config.toml
norm_place = "pre"
lr = 0.00137
decay_shape = "cos"
MLP neurons of a small language model. Each row is named by its layer, matrix (up: input weights) and neuron, and shows model dimensions 48-239. Each number is 128 + 32 x the weight over its row's rms, rounded and kept within 0 to 255. Numbers have three digits each.
Before each neuron's rows, "fires on" lists the tokens most often at its 100 highest values on Wikipedia text that the model never trained on.

fires on: "1", "2", "-", "7", "0"
L3.up73:128083088173129128070157124114179157159125133160115183128129061098141101127103081116061109099100160083103132109116098095160141113110139087134156166154148093127112138098119178109111113115118145163140023128134157118112157088138093172173118095231091120105148112168172085126161095142122094152104118166123107145107085132154137116111103176121121120090122152122161109134132131149089112130207141101106110160157112134151155149131062126161138075072114045155034215090100106132158164137151189140190121124161121096108166149151124176123053079104134114094141095075123141131101170175126111235

fires on: " "
L6.up456:106091142049142128169066133136103139126090071131087186106108126156166164111143148146117140144132103094093111164094116100136129241115160180131132122107054144132135131078123174157188126091123087135113123118100151101158123125115120172102118107106144135111129087155165135130178184145130128133096137119041211094110121119149095177112074118096158121096117125110133052128103096128117125081166078160141121088094101135086110127115146117123154089068093104136148145121128101171108087130155163120108162126065114087144087149088121129114138081121108101135102192135140020151164142106183132102

fires on: " Al", " de", " Li", " El", " for"
L6.up927:165130168165129133194140174109064153142174144114189110142081105127148125130103112131090107085126103121162166073132191173126070087172073179101057136130150150083070173147143160166110085120123137151174127095123140126112149123113117145115139116137119106123163128203086100104110127087135190140152134106110129128175165129107106144141155096116137142118127114036112149111188195116120093133114116123110122135123087124138138099142136126048125103131168153184159109112094151139049101152132129132142175078126175109151173049181098157108113094112104156095080110103143164106214047105141110164

fires on: " a", " De", " p", " de", " comp", " P"
L3.up473:121146111121114013143068175168165124138122159061149111036181091113144132137131119079108144134123159099122117100095112107212096172117098108150153173168113166071100114074112104107144144059094133124111101157106139070120149156083146137172101154185140118110076146126076163153160134096134142143169162094134157121134182118145123169150103118136130122110094127051125126156148132114141149113183130139115106107118117116131098164100175165148155126127166098115101108127135105110164213136121148136120123125161151142154191117107152118132161093078083129088108113140133148125106132114129144135

fires on: " with", " an", " two", " the", " |"
L3.up674:173069140111171129134121189138120106109104124128203170096150138130107165098102197134053110122144054119131141132126196108085064062165156122129122086132116140159085157148129116165146150126153117045165161131084150086109098073106160111134133113142130051130145144128011127093179104127174128135176182067126163165104162070107137180131137117117125087148123131101163082153081146136154138141187113084100132161119137122104127143115104097091166106168149123131128127123143120135146192102167128125135126119119152132111143053121123090147149130177044175170105124116126129131128091099145175139

fires on: "mit", "dr", " born", "cr", "v", "st"
L3.up627:198151098145157124121120181118124142173101112138116124144119092075158127125045125114157130129109151128120079109111104104177121166156193176113136133130097195164163120128168204137139118115122110115146125096101142109159083159162121153133053131162107144128104166144112113121099083185117112149098102170127115133073135161097089143063089147120147135074206087152177139219074119151141045127125154101141106181134118170110165171127090140148150072158090107071126121141154135176121098112106132147173167151163132043105112068147113124147129172109128182121125114101126127074141117135084116145

fires on: " of", "ing", " "
L3.up878:149130138194173073154098108188144127137128049124157138138161081080116137162063150186097118112119170115146156141144117089175141161108145115083191112076127190064100072095166155117166089127067145086107098121103151119138138126132096136195102158142108143105138130096151117107197138130124127117158155167147082163037100144132158062137171093128102085137147077139081142135169094137169120116119122167150097210119116080094118153113037140122084137122143105130135126156146112090139112131168106115120084125125117162132142155161125156157125114130120171130104088093098148119108138197118125239

fires on: " a", "===", " =", ":", " ==="
L3.up942:102122196155145139149123095147154071150159116091114175110105129146125166104112153126116150123177175064124079107077137103185127124150126132116149120093160158169108025086095118096119139158146142052150173122161154159140086170127109193179156141143098145121095106153085137108216138130131145104062114081162118154056108102069171064168113120141136151102125097102196109108082138133049140146178122141089090097132123132193114141120114113090140160141124120131105156114121117142150092128102108181117134143160104079150126118107108149107062113106131119155145122135115134146140200068111089147

fires on: " =", " an", "\"", " first", "American"
L3.up606:133109072111100120148128104138137169135139158073154177093161131103145165130105169132110133135132103070138140160109105140125108203107123126105149117207133163053111230143151182143165092116129145158120058165094151105080150129111073120114115156173142127104137126168126122158135088148111194159161133089128208117181192109180115184145098094134156092080119149109145102118073101096063115117184086074096124083152135165117156080130134130119150089135132075108085171090136123145143141144145149153082132113136143075121077077139108105114098071114158116121124169064157130104157127147088144126

fires on: "8", "0", "4", "9", "7", "5"
L3.up691:124130179140159139104075100123153134133129132113110161160116125128151105163072053164109150097086167016124136143086117032201149180112174126138144167124147129095066141137106131097089075111113093125138105128110147130112142128110152147123147133170098110086113096170154125148204134134086138095080141153138058136112163151085139119149102124156129196164153099143119098100157118123071119099159138167098129186199157164160094151167126175126081097141123112113108142087146119168107111162065068189135166158116109161110142128148171146155094127172148097077076069116131172132140181093040078188

fires on: " =", "ical", " (", "American", " professional"
L3.up311:118165205146136120144161128122164135070095103127097159159079132117141164140142158132095175142088129101096093081100141159097163164144164130171126116112132201108113131094104167060131096159198120125177158166106143144157116129102155137163129144190176122085159118140077113145129094096125167141152118120125137175115151053095153159115113078122164080071084170104182103088090103120051132111155091155066140097090162153139105124125079127136198081147102124145083142158130119101132128134089164193104136081114141110115092107123165207128104067118107125127119125078094094128127139139149073117

fires on: "s", " a", ":", " and", " the"
L3.up489:081086208107116105091146128166129101142119082140137174116096124131122096072086086164125106118168092138092123141143111094092106096111143129147146087162097122114133113082124135115104101095202077089148106143139151171176122112095138166171138141134104087114121132112091103179160116056154177169157124103112181195131093160081113158163110082159118104160080139149205082131108125131104139148151059083141145120101112205137162158174192110105088109162081119091129144055131155120149178133086135188114109118148141083105167113139133141134093123159092133130107141116153114119116128107120143214

fires on: " the", " in", ",", " January", " until", " December"
L6.up600:145152127118202092044127148185155137172113145136187151152131149113125144113127102152085158112071157067104160077164176187148123132197114124078159108098125149171118118120159099159122159057164110107147124064132179131127117163183130061111086145131159099124083100099054136107182113152149157123133068158108104128078091098120111075100140088127152130171153097135136152124133133065030157123088186172147122118155149122126134136149083129195136116176148090108108128156087106151098091150087120166124105182113092087140143110135151143140128138118087146132108135119103162086106165140084116146

fires on: "s", "e", "ing", " of", "d"
L6.up595:108142098173149133069137131169144095065090091110123130116088114149151086193096136106134132162142160121086155129115106123152077119111144144148164136163145192130156140121195116077182119150155149075097103121100142160167133131127124112128095099134042095139129134098171137087115125127141087132110140148113195126110082078087024124113135120076108094138131135137155160145106144120113092043098168133157096154161141149148136142175130192094085136154140153136066140109124095141155118126075124143113147057156116138083079121074043200091130145159104142147111058116139080094135101049109130121

fires on: "s", "y", " the"
L3.up71:095088114160149146143172093114137170111072062110155193117101075124137120084085149124097107086140125122123140106141179158172018135134126038134096078162159135119132104166163112123111115180137167088140067115152134175099033095130097094128158128154095149113113131123110106153125108118115166169114045130111119151120078123197071130148140102106158076165194113159156097152159165137118131127115071157126116181126089079110165096153132134154201165121127079099124107159096130203123087142138169105144106085165143148120139106139126201190116128084184168098134166163161166122119191140129137149

fires on: ",", "\n", " ", "1", " |", "N"
L6.up53:113195157137156141121128102130127139110136112159146090182143126124146100117134159126154120172170145050126135141032155133169116133107119073039140158156159088100119112181108093166134115133096155139094124124167155137103111114207125126116164147164104133135123111068098150063149115159163109107112043125116107137143153145088136117147133115129074135147159068091089119152176069059142142107150077159094086146132117164103123107130104121140115136169152084103092109155142091145122140119103119173146150136104181111119100036159102128127064081164157077137107198135111152135123156123084086149

fires on: " its", " a", " her", " the", "ed", " to"
L3.up160:089068128143177134131137141124115161090122040114172180091093117162121115112047123135104142085162120109108138101159108099142100150170098114125126149110130136156146164179150150083191143140181174059155112162109146141073052122132143160143132094186123097133138108112102119127156104074132145086099156119086184135176101129163122160108122123106126132145136140117173072163084098164120098109155139127122125152110122173186175177100111145160182153134173119106101104154105131128140115125106102187150114029170123118128158139144131193135086111076122202061118123139160082125186160116128142220

fires on: "s", " he", "me", " the"
L3.up881:104131200138074082097078156186099132120114105112163162143089077130159106167079049184132112068159131115104166097116116114133090159174132146132180116169100109102112076060128135099123100118160122141136094172097143078140123127153096126189149129155076159124101180107081109107102114100151121204116095066111156124142121169138140155112151137098149101136088135124103085121143105100106099149120161105078106138103125172133155191172172212139080078125170092098102169109137109161123141110119078146106179153094094173121210114132111131192093132106101118142139099097115127108124074142141115185

fires on: "al", "a", "de", " El", "e", " de"
L6.up565:132200129181119140137174087134178199188099118074136176119119125097148162109108172153161093141126119089143098092150143136066149137117085103106131124119119155122100192171164119141131059091098128171072110156099141100092184108085109148163138152146070140126124141138061150113143082126135103170152201169065098092163154172149106130089163114123101101161185128153125120142171094082120098147122157063076121153115135133130094121096089071093127082183124188161127149098161146136093123119148141123094153115111165133087150093146150169172158129092116080162126076110116147113186043143144071128

fires on: " ", " he", ","
L3.up87:079121112148118130149142099179093112108125128101074174102148127150117158119097151088084127109142095109058160175108112114135122121152178154105135103098075180136134162089113126094126139068163113118150128034115155145183072182147132125131141115117126175123084121137170126094140165168138094199097114093159152129092151101116108136095048079113146143107084073151160078137129053145112133122184099074103108172109082114075117181157129135088126114138056102109119120056175106199122127127151119109108170118117110071140103193147090103127102126165098140161143179096118156141156187090108187077

fires on: "s", "ly", "%", " turn", " made", " record"
L3.up391:083140133105173115116197157111155160132091087137127232095079121111139124115129146102127112138159184142138114085134137153147157186084065079109136091102115156125156102118139158164133116126179100056139090109155149130165076134148080137131115122143125200125106185102107130103126136165123119169143096202103196131188115169120144122114145184086153111137176156155106084077120147112147100119126131126113043103078106131093189086128125131181138137161154127074144100168134123177109156129143122125145150116128143150105124128127128148174138123060102098121203147157141144125096226151084137168

fires on: " to", " at", " until", " in", ","
L6.up487:159175131070147056126159151130117158196131139138155103113173145137107166187109080127107165088164143086143098114195160111117126140146119146126110101155101148172166102146175132123143178123160135086174119107131178114086075131146103120120144148111062106165093160152078146103187145177144216150153124139159111124133084120184117130122117137098107138175090124118100118151160142119159111129204142131096129124087100113095142099157132169114114191150102129119146113154117094129101182167098133099152128118075101125173158077154140165215102158125106160121089105151176184084155124152067046130

fires on: " and", "en", ".", " ", "em", " in"
L6.up469:125082098165075180092142171102188174079130091109176164080093084139133143139134119098065136182079127126154101106107105138153103138142118145160106119165107146135163096160145158121126148130183087121104100119072155150088096049145112160123165054075151101146145096124095094129157144091135171132158146148145209141091138188118107177154111103147095170163181091134107041090127100125115105128144070157112124113107140150120188133172092139143156143126172077087171147130140102137150122132138158101170130076128094024140077111092084139079096115090129138100150127133142140162063125143164067143

fires on: " Ma", " Re", " Pra", " Sa", " A", " San"
L3.up153:061154120134108128143156153154181153168159100097120141165133116083170127115073162124120117139195130099158111128140122090131095073151099122124144155146108141169155113136129158048142166083117154160146146149154132123119160166124120177161164159157103119114152173137086151153176115137116116150062132056146185123149107079129129102168118094106118050135075077114158150143042037076095121140167181088060086087112091128135135153135158102076091159127117111113152149127111101124129056138118090146110161151099156065143144138113085144091069158080115098110112145097143093117147149152147077137

fires on: " |", "wa", "time", " \""
L6.up110:138140199124149178155180114134096156147088074199110117218098126080127151088103094144149145125112158118140152124099120155140120187140105171136145054084072134133071148066134134133141084097115114106126138153142161107101090111176118088197188109103159119033123104138073173118129102146147157173104164169118093064136099128114137138138138138120144070147116113127139088161146052115144148081158120112180104104113089158091167119165102127160122174113122145083095144121138136080093158102146090175125054139144135143139085092137156117165089141150211142183121185143116147123118119130134191133

fires on: " sub", " per", " de", " dis", " trans", " a"
L3.up907:137195173083166044117097216159106203148081147125157142088146126131163129118113166138112091094095148095106133165136109136142124098156134161171144069143162164088118103113169161127140110132115086063055093169082134085068093098155107162175080107141092133131112130134078136104130126059130139097161137117089174139138126099087117140098130131118064098151122094134100119108125136169112091129183119115136131159095190182138157102098126138125190052100244127155129160115146088105163130141111123174083081070180188105165171093161092091141124116129100115098070161141128150128138128151113102204

fires on: ","
L3.up569:105168118166157118168165123090135153138071028138166159132080109068127166131049131156106151052125117107078114131125118119116130145132089097092139119108060120116151149157124136118191133096104111122126093056158147143174118164113131077094110107147170136113120121174138125132156088198136092229172134159104111184102119122127089161115140160113174061130165163163133075138171109126078115133142096091141091145158115176124181166190158164141194091176120129107083114095123108160113137119088099197101141023108097145077127125166145140159137109101099132180140109094140128117160166152127132188

fires on: ",", " as", "."
L3.up316:131138117129142122141150147178108176127120095098176161091172137132118121090141148100087087111184142091105113145113124110109113162126125068114116162100130133124132129091143146130121113206189172108161121079108156103147078122096165136178095142154161122134081096141116120109195058199140148075124132165136109144127085130151125173170119168106125168131107120102150062129133152137161094111170122121123109226066134132132152184131138125117152127189103129126144126098125116239099079137149179147198123128193100144084106075168066227125093123113135169072140127148129126115098173092115091132

fires on: "2", " |", " ", "%", "c", "1"
L6.up203:132150172116093078104085111140155126148109119090133086058070117130129077143106105101130116133048161072095056090149151103127101109106127073191093152147149136129152145142142175140075103131129155093173154047165152125220134111173128187142126071106096129126118102132180117124163110144137130177177150186080140107108157130119094146125130138131152153113144127132106152145111190124121127122140100138113084123077159131109156149113062103044131131099123117124088174088169091153148135126128158174141139159184122122094135170099105166195080027057108119128131137159089129145114151121137083130

fires on: " the", " |", " ", " that", ";", " all"
L6.up592:214119086133193083137084125106131158078100141124172118126084118113147073144081146156124063087131081126128110050106155077100122123147116129111145139103090153118181148114140142106110138167122163126111107070091157137126034153159112161156142145073097135106151191136125097061163127158153140133095113123175129126081115101169111102091148129089160158093190122140139117121149168137130126085129162134058061117102136098188172153127119101084173146096099130108090118134142096189098139172130147115180190137140147086139166132130099106045065130150110163140156105132106149117129107133084158093

fires on: "s", " and", " /", "–", "-", " &"
L3.up629:158132114071168113123152134138132144168194076161170191134111125115129078096123094177146096084139098109128107145127105070088104113155103171139114116152059148093148050099123119064107086130213137112108082163147138115111106098141131086159126182093139131127158147113072069118148147112147071162148092083108152159106076136123176087190075153109105098175102118161158120148087080113178111134173127079138114161110122157140144180160209121158091148136110080095181169130138105089144164109095138192107190103148160132152163126151074095097072082123157180154164148102077110137127083135155141157

fires on: "'", ".", "-", "}", "5"
L6.up132:165089153092141130144148128187083068123125115080143098156118119174156112101139145101160120138149150158145112143089101103104061131135144106143110110181105098127125174088219100158067085192183137133158129176129138154150117120144133110133112188170141167066086194121131157094152107113109153121093144098111097104127125148091149090169092150082164128096098163092132073085142107144131138063143140116120165111140072130153098103153084241137131108129159108103119137160064056102073156122091101094117150161117108144135139135086101202132131110134144171118080103097129130131115128105113077078

fires on: ".", "/", "-", "–"
L6.up650:132179145123154184132104076141143107128099102079133107148071136144139131100132136160139137144213089114126096139085130072121096122089171180035131098115103162110121105089093153131166121152134123119107141112128171110077123104130130170147135195126134147116104167096108114131129143126112151088138177042113152126104048115085160128191086176105151143138127147097123095145057125082095149116203094120104141078112108166151121158181110144077143115150145131091108098161067117104089100100084105170126158137100084083172137127094112093120149149149108148072157088079130064148187137115170100078

fires on: " of", "ing", "ed", " con", "conf", " more"
L3.up412:156165132156137110179117189125138191134104033094113140069151095180122105097135189110112142142140129132142107157149122125165138174085162148117163065122112177148122139082249160132132176127109141096117099166105147121105094127132119141158112102142116148124152116136100142105127148119112119138170127148155188130116214139097100153094122139114113065112087109159133108143136123082132095103132165088162124166181145117063167098121065113171187145172158136147161162089102125133172090134148139143154215062111148153148083117157050123160106140108138146118139148165140161115117121118066099155

fires on: " =", "==", ".", "/", "–"
L3.up242:151134096126111139130105128034115195129151140128166177130147138149135138089121124092121139150119120117154134097085112136053127121117089145105117114125125109122122118120190143161193129188139180111147144162135146113145104214121086153126112131144118136128155079165105123101126085152163100129063161028126187143132138152115139144156074162105116119125152168055157064126064128105081128141160145111077146104129135188160113106128093131082155098118147146152121168106136091083104121117081108102172152115134080065148103081123111158100143055146143167113168096080117105142135140070122077097

fires on: " of", " and", " or", "me", " &", " the"
L6.up1005:093108116125101138092081106206131146124175128107156119112153103168135147168130093126124123077197097169108120114102136122117144115118076147132129139207136084054147162063118163128118126148134146102140084115118156108085131171148131113146153129093079101107155135134140121081152116115105138173177099085068165099069093069176144080120080175063103157124169085041103108087093108114071136108154151118143100148130147131183121190166109115148083141159134069075084143141140083144210151123153145132132157058184110146113151143115097130110127079038060138177139118130110127100105145146128152159

fires on: " |", " ", "/", ";"
L6.up111:140150080052172127101129120104175163197114130103121143131067130107138090131112133126119158094088140109113092115086120038125154119073086137146108132124159112148111137083210135169063082177122106079149112122195169144130159114172095128119152092098092132092157166130117094125113111102065121158152134111103159193135067120131147145189101215067083176095101133113124113123124138166139119143203181145112113151142125156187146139152087128103130109098100118168122206143153107095039084135135157116134158084151125102160132074137079144126055065090084114133142111123083108139108149103115064125

fires on: "–", "-", " round", " (", ":", " place"
L6.up566:147128125125126116112129117107155103072133129141113077088133124121164054124136131140191175148169129138151114106049170134112207092070064131158104097101109121166114100088096107117109089110146128137163118151176136156126116092107125110118152195133155129112103101088101145109123149171121114158117133051134123099160106148118183123181062162072111131121116137098121141095153085096121168127132103145055173107136140125127099116145208154176108085132141067092125170137108083091099111133091158121169170164124115135133092179083072087129177145164135104159161167135126153140137164088187173118

fires on: "ed"
L3.up474:146186130107141115142151205177117157148052086131080157045153111118124169096086175103060143144164191150084151125164210115137113114101121146119138096099084205182116131166108140179127140102155126109144142118105139122110060085143124143164081155118131138137109147133125151046115119115117144110168134123092237079121130084101065178125094119119137115116132144121150097204142096111162123099140137118139135118149112212131159137134064094157127113199146155106137130129158126166091111118160099122133141069148171188117066128133113112153090110107135127110095176139141101104118153108126116155

fires on: " ", "6", "2", "5", "7"
L6.up735:106097173092083074138100138135094140183110130116160107162081040103150106202073128156117146089136089146129108124120145100205122165144125145124104159187097088121160105156134180082136109162148083128122136139137151112149144125174126129134086116176101068107130126156128078109155142093077144136120144114107128149078116193113082174110100098130157105165186041127132077140103147150145090128170089141134154071101080131070167100147121167107120118092098083161131186118094116160093153111151075103099150182069088126124119116086109173119152113100099152131075109171132092143161100190183102140

fires on: ",", "y", " Chi", " and", "pi", " from"
L6.up796:149166158175107126104163130160049134081130130081133106189094108116135106115122102149104165085111131082151127123104150142119101107088101105139030102207139093157107064068140153100146147098131133127199128129098150092107060146115106093127094131137134131111098204148127104108118091117099122111147098119096203149144133108156090141133118105091147208078147102143191147130176095105152122145154140185033125132163096099128121180108132108156157140122131108114117103122189110164112148120118114186201157070146146201148174148185078124174131104121100150137099132150145119099158158100121123121

fires on: " |", " ", "-", "@", " (", "mo"
L6.up62:151139135081185132111086113104148141146089203100140077158092140073162115053075120135096128084088120094107125137169157097118157127115146138148157080091126166114081082154105113126114106091132134123155113079131145113153052061206150114211143115170123165103123118088117127107179117122128142136118161107163172127146116156130137181139092208119155135127100123099105086146128106163114149120188142244092140164088165120099115140155135095146140130119101143121138161108155100124118084125164157109161134107101105110176138093150117134129083093066117112133155096159057154130062167125070117147

fires on: " dis", " |", " ", " =", "---|---|---|---|", " Dis"
L6.up798:208146109064161089083105143168059134122072151121148120178141091086175137146154128130118092140119070158186114145128116142126140086096137147129129127119115084149143077104074107086126059192159150102080105100176147126072036105159115141217132132088101149114169169089129068079143158140169135110089119143123168130144102141088120136084162224114171172155137168091050129141132142145133134111133112127127109090049165107102093162103110151147151089158116161111132142155156076175112074158149143108124138161120118114172179104091139102121116115119119189145177076147111121120102097165096131077

fires on: ";", " and", ","
L6.up3:148163155127148132134160152184097097079129156136136175120109125160129110147115137128082153107208124064093093140146126118115131089119070129090057098201074099166199129098179135148117151115141131081120082148068149167070063181142123141126095115091118134135151099116127061090184102089101136137095088063164185104064126099126110108118078112078151131164108104127144148142109100148140108085180057168075092101105133101134157119132150156102168082125125083117159091164154108128100154144111089074122138029141149042122165158083144095092139123130152142181116121102142142112107108145190153122

fires on: "ing", " of", " recording", " serving"
L3.up262:163133112174147045169132118142129082124064120169146139116137123077136141133098234133053113189133140142125165144133105141129160164069229110114199106110148142045114129097196123094141110144108166088148118164096148125110127120117073066135109172136145118125129119130106155114167133118090142133178140113156123138131094156093072130137138126114120089108142155127207104194161175089149102113121052130128170183141121108123119150117123150092168070166127143141118204114164118136171087127152122133154120120103129167099103103116124223159183131138119166155121100114165152095099126150155135149

fires on: "ing", " of"
L3.up1008:139127140154061114142154127163147078104096199137112150103158139108129186148142134057091169185118122171129214114142101138146167128058112075180169091125194113126041121107172133129181115164114130091125083096109148124160136141103050105130145172137170111105159119162164180080144122119131134121159075093119169086148102136131067118128143142120122106158175168077188100149190143105170104111122084128101156125087081141175124110147177137079066164139147167115118163142094090129156151130182148093113114126180109165118077092099103213147156110119146124125120097108097175106068144112169148085

fires on: " of", " and", "ir", " or"
L6.up494:104155134123117104206149158162196133149095017182142121190145091143121118147111128167101193131150066147136137097081169151150114117141110158095199149159108109114123140095174126141122114103116154099114131165163158115084154183145122161093157084124082035186188145090109104056091122130109105159180098100176131124125082151119107091111148088082127116118162100118127111148129157051118122117160210067104125147147074159156166142187100113147119158131121124146085136136130137079142136143187157121103133104143190118105108129142088102119155124107112158196096126130177078132151091118169181088

fires on: " "
L3.up880:130115148134127142208136117100121134150096056156082189130143135156156126130120157085099121114173078092090093154106103101143100206178176164101172158104091127095162132133136148100124149121221106090084145105078152151183084205135111155163099164094107199101135114169161182104188153122122123129041127118117156118060113127080127137135014113129158166071085081136175082139108060076120127109200154108133077123133117128122174091166132103118131146134111127131125199090113113137150130136103111112089177078088097081149122155127121123112069126128114101155134129148142082146099133090125158120

fires on: ".", " and", ",", " +", "age"
L6.up461:106161196128085117141136197126173166102054110130194142113142129125116169145135135139139131152129167153146127136110146146140156171179087167144116135135110128067112154129123145114149172124134128149121103163065158153071076120075086112119129096099129139150049063119111156144142083178085114148166129134119163138129126191124112129090110159109147146123126135108134100155086116067135116117176077107129143152165176105066188135137143124154157123128122112087098122114160087175140086112113121142200094082149171093130037120167128225126205143095156140123148159126148106099139101159146127098

fires on: "'", " |"
L6.up837:100095135121112181145088072122180085171093181115144144126124119155127130110094160079108128082156094143075104131114111130138107133154110098107143133212101122140115177103150115054157119160120109069140093126124177109141141151170091120128133120118105160090082148146142139121169103100103125181120087030051137146123176123170145160122085122117117138101135161120138061074117086142124158098157146139099158078100125192082148092178113136170099108145107095132123178115120076090174186131131154089085110058216149066081103146103103145110075146102147120176180130075116094093115126182074082116

fires on: ",", "ly", " be", "ve"
L6.up758:130115162098142122094116082121097162107113086131142128130086112115131119108122146099122152072165148138053137080071161139118126124133125122139092130122129148203123167074170149178110140171135146101125146133131147117103087112103125132091167134134080156132202147138096096084091103142159130116103153094083161113136135056116108174113092129070067159157153156099125151093093121181139090031142120153111116117142093172127147206095104118103166075151105146103175158110172143119108195133142159111152190082164181193130098092119065163071117089099099219121102071122114099136176128049123087094

fires on: "'", "-", "’"
L6.up226:118075104080128174133173144153117061094136113153124119106107141110157124094144106087105084111142094069113139122107113117088081141148108110086158099170116155192055159081105085126074090155171154099130140123145142074147123094154145102106133135129155053095124129137135117101172105118128135125149087055080134126144128122147120143139051154077094105143112138084128129129142143140115145122227169128038126107105133178142096113197117135177064115188125036109131100137085113123142139130129132091088151086160164107130130178169106143160126161146177174114175174076091109142150165053133106110

fires on: " to", " in", " of", "0"
L6.up232:137102150103163076140164071149148090234061130118108130107162078152122187182053140127089146104138110162066109101202102153103197059135126121148182078189145094136124087080154111116154109125161180093114109109099167128103118133144167132145059127114125143107117132155131129067150134108166180143153150157154165135154127151094120134142134133097151162144143129124129100158141135099114099128155186088166121110124060139137100106137112142151124140155139126138098118144096040133151137140145102152108139055067065165135180129129118093199111111171150109177137096081105137114123093132122145163

fires on: " of", " R", " Al", " Co", " Gal", "l"
L6.up1008:164106135123101051127115140120143131133160090133199110152152110109159111204093151139161103127113146130146173103105130072179083063071104152185127156156089135140110115124198139079168116100109110111096143135148139113089150156144069096194096168135127055110154116112132133083152160150121123122140113083062104068133064154172075073180167078099054138143142085114127116141141089114164138121114122111112110115085133143179121143160165178132080159096131153124144148153120078144098113129107119114083163142142159161170116098158121206151178103097117155210087107133133082113144097160194108124

fires on: " Ma", " Ni"
L3.up759:113119163146132149113108128151122151130122119111135110149111085146148136121097125108135129038116161155126177090124097110151077093199104175167118159168135116150062144158133161091118149115104125146121103128116140110113101148184079195134132098200118148124182149131107072170136106137112144143068176053114105095181094053143135089179086076128181156072147051120111126116052140172099117146172151199092126105106088113164100141136129170147120100122143113140155124204116142101108128136134165171182126087135136018152142112120178106133127113122110113082089105109141037111154100137192141187

fires on: "ad", " un", " con", " dis", " de", "ac"
L3.up161:146084125117119122151057179190108187121095134168128149065171094124153074137151142147065060144100214106134134137108135145152093180154194150159168081089104159158142165120130161120123136054080164102111105115107150109093046076134137141186072118111115164130091145134098051057144176104120164155120154107128173122142189076069101207133110147136145146126116106146117100132108150118163063135137158142143085155111106102120141100135136148136127155107152106132127158123154126091133094140163140081146108104110131167138118164082140067121119138185085110089205144108134115122075146139106162137

fires on: "2", "9", "6", "8", "3", "4"
L3.up30:144086102176098141118108104120123154179087146118099175172050106087152082133083118111126171135158086023106161140096100095173116164056094130086134173156130142120100161079115116151095084117106147127126105109139156097180164153143112148132154159126108089115124047145189096139172094128105144113089128154108175126100162110121103204151076111120135099135171133128118092081184104110064139100214150149079133152121103178158163134136022169135147056093085108117070114088152095126144131144093118126097190123099135158083155125153109118124114135100128096103081080092142121144134181107117079146

fires on: " no", "-", "ta", " he", " we"
L3.up180:119120088098118122129126129171070160112134163118134145133094130097137076117129150156127134095173156054139148168106162153111124176163096056146132141086105152183073067054114133132100135117151162142106109112122152081146104141111151119175125137146133143121085129143089136121182120163140102153136141109114133153163220138146141122156071165105169165100050108012142109099133126101106146119179183125115005129098120077185114141127136087113164153132115096118134117100089119154103099140151153129133096118152146164141130137137126143132118130050111187081157160153126178124095168072060199096

fires on: " de", " and", " un", " ", " re", " dis"
L3.up847:141151057112100058093096161170172207114090136111162137135098119048144159123152144136127132157124148123093142179096118135057118117123087156168105119170101127112146106087155131151112117136180124170069095107078157075119059136136117084155071153089179142127107153144123092073135155112125076137139155134112226143115147147145120182098067174116190127126110111161096074120147115071143101128196112095128122166104115158113173146137095136161137110099133101142131120121168096187102102134116158108056107146118098125169123105135072114112157083141098181116198097123146114151141067158093100078